Weights of a small transformer language model: untied embeddings.
MLP neurons of a small language model. Each row is named by its layer, matrix (up: input weights; down: output weights) and neuron, and shows model dimensions 352-479. Each number is 500 + 40 x the weight over its row's rms, rounded and kept within 0 to 999. Numbers have three digits each.
Before each neuron's rows, "fires after" lists the tokens most often just before its 100 highest values on Wikipedia text that the model never trained on; "fires in" lists the words (lower case) most often at its 100 highest values on Wikipedia text that the model never trained on.

fires after: " where", ".", " for", " on", " of", " the"
fires in: "he", "the", "this", "she", "it"
L4.up333:524541461457518408475512503460527539516468465484522480474514603466531507446564522511490491531479580497422489443504463481551526485510492519464478458467468459524464490431480409508522548490522506482464441476502422449512429519522460512509520506526487579533522446405529506458506533482538539520501504459415474477509537490520489527537572505565450508542560460491551540542494541532535531441447
L4.down333:515497540513525429464461452445467388569496500492453541438454470426450491439510514501390490468468485518529498508471483529493448509475562460458499473499551521496458531554505511517503551467538443452524582424456503529445520487456548489509541541512563421491500540464415545525538488521477527474533489496586490533492471509533396377411405539477499477531493503486554502499519450457492442503481

fires after: " on", "On", " |", " On", " ("
fires in: "april", "february", "october", "january", "december"
L6.up1261:511523521495453497531551531491520473474519468463480469513466461528546559467472466430485505574529504487491459588523424490396483487458460512416489466449465559439457446547446492512537514497565561529538595471534452490584473451475438551494579509532497423590440433528495555460521487464549476458495501469493453470516514508510512446496501550553473567510521496606482507477550486443469499523519
L6.down1261:456470501509441513407425531448482509483502519525521578526563470493512550470552512481395514487497414522555418509548545476559536459510546533527463503489515508532496549429494495500521572486491539510477454456535484436552496505446444558465512480485541462580527472453470498490502538492515510453579560446522430559538479465494515483560600552483457526508462466458476538472519458461503485525509

fires after: ".", "\n", ","
fires in: "he", "it", "which", "she", "the", "this"
L4.up395:491490548502535459373534488490511534437470440513485519550532523489473471494529480440489524472502507522511497484440449541505478561505453544524473510452483427501546514466471566470527543570545531445487470496456540531545456460466535562458476490496459453482492502500498558466545485468466501439574523500496513489568488579462421491493473518539431504493430474521482510554495421470495447544468
L4.down395:541524504458439544494541544541490424539519518476515463460529526500536501420463572543510546514522534445528520477532509429543455441477499544455472448585541574521425505469503453484501548536486454541480526569578483431531441543543459420558530501590535481515498517532535468501522494512440496469423510525513490552477444529537529554470454523500515520494504509442524512511521512536548518477476

fires after: " the", ".", ",", " The", "\n", "The"
fires in: "it", "county", "place", "township", "temple", "village"
L4.up1336:507549447484425473481572539474504496448453499454532519452492518424524451513459517545541527486544533508439416477496553506549538471469502572484473422410479530483512525426432519432490545548511502409508551491448410471447473515503518537494488519485454513505438479479538541480450513471510475564531469473464504571549531550502446482455495488558512501585556476572412567476505522410500438423530
L4.down1336:467553501505464490507536456515451435461525507463546463488461466474480590512476441538503472465488483422473455536481516480507449451502531528550482555474483531439476490560498494545511515482575466473493458530486482548430469455561490507545520449535522535481450472550480474525421512538479506508492580522516511578488430481543536552519368591546462443482497499498514535453443485485507552463456

fires after: " |", ";", "."
fires in: "12", "13", "11", "16", "15", "14"
L6.up930:413506495489542546577511491490544523501488487437490482521487477547509514537482385489488558455500525516458491487555492437557548508547473437508508485433526493509549525505539406479519529404496477515473510549529517598536401431465489499486520487546532525510499538550556520504493470519426477432508419519501495464538548529503595485444470451490446553549506445511512499506547531523454563503502
L6.down930:512487565514494460454480508474488487511497505548499466505515519424370556518455445531485466481476597506495468470517467460444512468587477541539516536498514450540476441507576481478479468536583505496457493492513523522497509482471416493538453524493552479479510556527508518528451508466513519518516447517470572483491464576558497472483430448526524461498459493470511508482464497485563508507536

fires after: " on", " Oil", " On", " and"
fires in: "the", "and", "s"
L4.up294:543535468546406478536583535520537522506498490470495487455476523487503489496405473456518508469551496465494499493477556440510515465453483535544504435459509539470480528453507500518510569559498544523456530476444391467514496442479529536488539487440469543569474475469496489429451536459522561516467504520480474548490459530558582500484448510526428523519515432478548486532580535473534490467493
L4.down294:524552543509563522501575524432477500447427535486538431467499526483488460462486533407491507556477476541516517537502436514489490504466454476518434491465546499496490442419498478487542517416502468489514522496496534488554453522463546456452495441492532555466516512506520614521494409622480554496512473459531478479531497491497495479504459492549430480586548460528511484443501521506536486469412

fires after: " |", " –", ":", " 2", " a", ";"
fires in: "1", "third", "first", "2r", "second", "2"
L4.up70:466508494489473512509452575474489546494479462508434512554505445455475533450425530516490495524526411523447489575510503421428492482501500534523598526447513521493490576481450492472545499448467517494458495508533480454488524472501517509514518507484489441479539507494542577480426504470484526517548485448501492491532434480458542502457460471605470483526472485540543517441507430496506478492482
L4.down70:516512413478465454533496466434480513511478502504512486469504505504566503455583446543580498475519499471481495546531460504514530537511500460527493450560428537572505491494526534534495544548461491517590587511432510469517542520486506512442585446519561513492445516523523497496507459512480548431482543427470526537484477444475448461542513486441479457507456491478509470479439531554502492494441

fires after: " at", " in", " At", " the", "At", " on"
fires in: "the", "same"
L6.up1031:467485389536488459502448508447483500445490544419453451532541505447503544491513483430571540556483458521507475444514570530409507524485446507495517472460513533463443549430531446558548469484494510428474514531489439517491498517501422529516474480514540487557516477455509483386407507486480580449491486459550520484483507506570588538475531493527474561555474524569440529619484511488465498479481
L6.down1031:503476455545499522501588531517548510509471489489539482484481538448542522588566454600501550508528490506502487484463494498553568525513479472452531452481521449551490495458502456533538484547533517514482480479530532551488481540491537495535491586477533410489549479526524476496487472459485508482567435471544526539462494532552525533525461469511506494501531476489536592514491570488503429520515

fires after: " as", " As", ".", "As"
fires in: "a", "of", "an", "by", "as"
L6.up665:486516483493455443430548537471440466445453490501514441491505465454513468498471418533556575521565488523482517522584535514494494531476484496543537475498491507425488521393481514497553468448495458523442484521514482497467465596486468510516450483502449547498502484549472487514457439466466525408518538542476539551529553506512451530470582458530520533584498530492478577502492518490499532575464
L6.down665:494500536540497549512496480481515521508510476524553500542466560522505457477532494479462480551505469494522509460497479531415517538540494481531493526459562472506488555504475513462519478494553450406528506486563458467457498500547524516483493567537505595538464550524466521521540519505491532512471546479511534546500340400532557467519436389518446438490547496531472486469512570431566485551498

fires after: " |"
fires in: "1", "3", "2", "7", "4", "5"
L4.up237:572523568476511480449511567465466505472435500482429455548579513515500496519570495538474619490550550539510531425522417472466530520543503592460584464492535505508495459438572551482521510531462484466498433526467534538465509536517487520543557523474513487546524583353561527486470531475473545507516443484506519523538548499493513488417467472495536495457483480587516580475537439468476463503475
L4.down237:586452494513559515532498515473457503521562503475414514516576501532439450548535461444472505508492456506546513543475457493517530496499472496480495474473466508500510487495547503509560507531531536542447485538461525481540576452506535468496593512456466510562570522442505537534518515512486533510412476417519473478483518496509411417543510472475461466515497395454460509512495433544487526488529

fires after: ".", ",", "\n"
fires in: "with", "after", "was", "despite", "for", "made"
L7.up1236:461446475570512479478477447483580504536537474527469455515510487460474484548445509531561484479531547574473565514508421473468502435479514507545492474516453496531459566543465493482518454500481570527486450519522520453480466473476503433488508560535450485432502506528496508479480529455437543549479490433444522551550507596482499470486548490554532474467509425528491466586576437390398524481519
L7.down1236:595542496414490524540519518490500491515586513498480478477514489526495566514542496499524449524493480489476481543513547482465465477536530491467481453504507549508478523425501471485539470504477501477493532475538538446437455491532452505528486481518489563485405504533445511440498516515510486456494462531475567487489519445531485495541503471499524531578497518514512497474499454461606462506509

fires after: "–", "-", "×", ":"
fires in: "1", "2", "3", "6", "7", "4"
L4.up248:496466484458525544491441443488484501539546511509549520485510451517464446497440546526526470473525496547466549521531508554471477523527530489474487533388531505455430534514455478513543437518493498455549446545488489433522476567488460470569485500521517528485564522460519485540499504463495564531591442485454511555567478528578427603438502565483501514434565456436420465543490484408425493457514
L4.down248:545453514494542534575457452479472512401526604524430471569473469496483514463377528546452484485436464492452602511491523499503549495492518418518477507502422492452482445482515580546474591464503482486531534475542537536492486519531519563439490478470531521499497477559502472513453513485442470488534456484505477453426507487505485520590505558438507459530461530536508467419526515457514558452524

fires after: " at", " of", ",", " from", " to", " by"
fires in: "the"
L4.up92:563512564464520559541510542510457507496491511434421448512554402520491480397484426451523482491512494478528499480457507493549494574474554525559517535398489491571435500463480504526518499491475565475496477491440454517476473576523504533476489544464479444481531496509475522408395545477510459448546473511462542533483540462470468463487488510462464574557506465520564483473482521512595446432535
L4.down92:448477556521478482497517526447467453479430534533483495524498520445537487500486564470492505451468539414503525586527493544476519541486529479518468483489489447447447549545467423535456507541522460467504481488539488569456521504516488469535484479468492522600414458512441474493495472516502565462410625415532561513471471497506466485459396530523510463529460493529561482476483444514437560398505

fires after: " |", " on", " –", "\n"
fires in: "december", "april", "october", "january", "september", "july"
L7.up1178:523555523484453508480526575452517478516509535482411507531473492517551576488493488419528497503543469494475459520519502502493482515480539527453496434392470515552447477518483498458538434486464530534462520461510479510446467477510535441548523631517519416573518439514521481499520424436522506482484496454567460517514552482525549498563530490530503499439490529504486573485526541550509555526537
L7.down1178:520509458449464485492497407459492476508493490536562526507497511480488527456478473488487480499526448497501504488512515522562512474517478494487466542464425549500453453532550506530495555516500518497492483433541481470516553458503469474513420424479502556575496486550487534564435460459467459604528480492566467534533511543448574537574457511545550457444424473515479483533587506482527474557495

fires after: " at", " the", " to", " on", " of"
fires in: "the", "a", "east"
L7.up167:513478470436457490523534525443509483481406530469552448450498497518568468483460456511515600534493499528553527577494524519511458521462426558585478459463446473483462487386566442475520537573531518406482475533494466501498450517468413505426554435480470478496500441530448580452528462510459546491545507490514472506527461498534504440503486550501449537528463530559572515556473574472495462471453
L7.down167:504463450534503518494504450470484475421467534497564575444472509455425601522519527509516506498528531498486503492488522505534569519471485439453501519481462529441472535534488499566438586483505497519476450579548516544421504550509476486480546545447464488518532340452465523433509467510612443505533472467463548462506433471539455499558452480533470430479526466499497532517504529458541534494571

fires after: " the", " The", "The"
fires in: "her", "band", "series", "album", "film", "show"
L4.up321:533461499433439589505468588504534519498494533482503434525492615443457558528537518591451525515570546447438492468453548549512547482537483449499501454436542582516518579428502519516603479557462468460509501564512492565533452479509419449516526487521521550492558477429510509495489476504548525491467512464435508533550538538509466482488573470554533455506523501507467532542467536519495486578521
L4.down321:458452430486440502573505537476511473486553525494458555481521512530524556502474512470518422554422483485506504546451545437539510555495443546504453455520444495509478557483519491481514535508519495561458518479495542480456514448472502511519504492450489476479513548525532396572498541535539550549452526452471505487476409467519478517468461491528582509474540465487456482385539501475544431496493

fires after: ".", "\n", ",", " and", "|"
fires in: "in", "by", "win", "on", "at"
L4.up542:448487504508528497475464532456564531496410510489545413505557516471513453537504468515552538478564482567482475424541502492491523530540515556497556493497487507521510538435468498529581454505540488501519468517501430505557498483517465488490446497556479514505453511563536537485420529475466577542595498490468462518511484580487503544474560484586492498521468468471493549520498512493504510514487
L4.down542:529556442506536457501620497531475545534574491500502468505443465438480438482462507554454467554470502452500537521563499451475522511491505501550522497445521531481493498445482432480504508520561477481520517518501518551482602514495588457490469499560542521399583558477473437493566490499531521418483479542503465547452425523422470533530423408459513468483572485552447511587553486406527526514517

fires after: "==", ".", ",", "\n"
fires in: "he", "career", "she", "history"
L4.up443:454540449536482570506505426530531561342480457481445487522528456461472471486459451487516554479465401466500496488471514483560526481541434512498493483486544529477515504534481543496480528514506542528474491465460429472545494486524503562508494538509496476508485545476505524486517464514413539524477491460482522478504513518448447536526528513562472521485487545556489487468498456556504417516507
L4.down443:543458460493486510522499490583500484456448502562505495514461494491391458506591498496474520486556447496585445519464456487510532529462515454479533470545479454506436489528484447558504489486480551527544462595457515522513551450532467458478600466459516564479497545477488386548561473535543491581494513492356544563542483525492475536457530592542458480494470486457535507573487447604501490505551

fires after: ",", " well", " and"
fires in: "and", "as", "or"
L7.up1326:569525483525533485450569491474536502462410487474459441496510445501464472517569539531475449489455483484496518536566471538502514537457530454539486514525510510455502529462472488476495432487421491556473575539425399551440522477505523505476499538465462551506481412480464552531511456444493510509427521478509512462486544534482519516555602544521470515538423439502505489502557472488521527465527
L7.down1326:512533483458504503530424499514488463490523566478472495459491437555528485507538472547501543582519577472523489575468457446500525439482547448551506472411471483488561479571506557449536488488567500481505466492492435428539522477597502457521486493536493474478493452475443481481502545492537535445540453502476512516508440512499517545497488510526492532521560549557496451482489488485438492463485

fires after: ",", " is", " the", " a"
fires in: "a", "the", "an"
L7.up11:531525529498498445568480496502510544458494494545413537524534495449530418476469467433514490599526453487556528456460514558451512496484524543534578407426597577508461460483509451463539507536562515481562506408512455519521426534470519515512508476496498457512529555491491531459498434486470489499513492378526476457502474517509500505470523538503542565515484481517497484522543519382524467547501
L7.down11:536524503555482492533486415538456482484529492460541499576510503446456502523435497441446504589554493527504514477525551519524467462476508478492494452534565511516584505492557417437540454508543535471454435478491491489491517465491435513460544490433481531456518443567492504447502514463509502458502497530471508533422475411474488563483472535535506505429502447537532414553472512520482531424509

fires after: " of", " as", " the", " member", " for", " on"
fires in: "the", "of", "a"
L6.up266:544540405421459489425490486444522473483457529522410430541456486520493466480517504460503540570545450545448545484461479543406535458492488524463429499494483524574518558454509556484480457547461503401549475437459521481464477517474542475482485512512479505560588581506459536463420465441468526528513505474482546541509493544489462510450486458544508511524467499517377555517459498451505364461513
L6.down266:416452527463487518450516494508489495503464534451504505562531485480484562471384523553470407495497572479434506510519494535465513522467548435508501474522501494513508514480489533519586520486506453465480511478524490505445434510543576552518522478444445517537506541508532483479603460480505483468519470497504504527481544518530504566504511515528484494454458538522550537478576491508487566544519

fires after: ".", " The", " This", "The", " the"
fires in: "it", "film", "series"
L4.up268:493562442524503514463483437422439502399484504454485486491542496443507453476454461459446549436512495462497487473385526493451492525512523617492503518517505496425473471441426553492490485571528540435467466516508443523531428512452470539500451525508513435485531525516503509517478447481442475466556489499510449500534469496565484543488537554566488486511490446532443506566436464441527430471518
L4.down268:510511461505556472547499484504499387499560496511472556468493617498545549488508470589477517493451504516511488472520555467491500535566514515562533506567515558517494438503568430511446520496513533520446498521470493442458498499485490563523433553480466539467513547492478422556495477486497480448481487489506473493467461511448505502498531526497510505479453466503477466495508522488403496471465

fires after: " of", " to", " from", " in", " between", " with"
fires in: "a", "one", "another", "was"
L4.up12:526523482477525406514449482507459477492584551529488510454526586473473434493528449490556541534534577490525515504500443451472469534504494506463511505525545461508474531397564480441504516462472565412490529481536494523524448526460477541503521536564569472536527465502495527534500490440540526465561487410519433550470512538496560563489522521525520507515565500537473447524485582515550499523532
L4.down12:423555532564509545436449448408503481455480466466425452450492419480508537517491553537503577497505474457585482532485485617531509475417555529467530496476563580486454465520485486456489375536577575467511438491439484499529533464424543542458488481531564530506603521584573517509499491522469552487476569458557512524528464531483510460489459480455458528507527483566484508499524499515467515498472

fires after: " in", " the", " to", " since", " during", " of"
fires in: "the", "late", "early"
L7.up1311:481489490480561454546471468423478576488489529459554457494416464419463397487531464472557508499493406514500511484513523473535552585577492539533530457484492507475470523503539484505502529496524595504450527524455446514485511512451456456522464503426463511470487544497473505450467512503457468426484504479529455460525447566619497507449529530499531561537514499562493488543495485512475474501478
L7.down1311:496487457505501500473475528528542505546496497453580534498496513556477516551601481537549410551515499494472498511488497486456467479531531518463428501484520580544466560470571405471571510469468537583544489541476436570464518532531551475500456550487524497502548446505479500521473484518481519440569485498467470550509459500414550552455510406495473438480522507499445510460495481532565491525450

fires after: " on", " |", "On", " On", ":", "\n"
fires in: "september", "december", "april", "october", "february"
L7.up1315:515499517490493522494503538461567493458461497450504511554506468431620484414503462458518493473563567514539492444565458510502481457476529515454518538446501511481397465537489442459528537494466573510436537458527448527439508500435516498491527607537506433505496501460484467550423476462457498515480482481553440563426559492451511462533464480563458491569526545534474470527438509567440473546467
L7.down1315:500469482491472518458467470543433492482473496442527549431491502546448517450446481487469456495489426510487510534511453473530476414535521550541499513449506500516476467506435420532450563487524537464457461443483442497491553478494501519536449529452517515450526506556482516524521517480505456477483456457544437545459479551474492531530527587510545396414460504504495489457541472508480477601521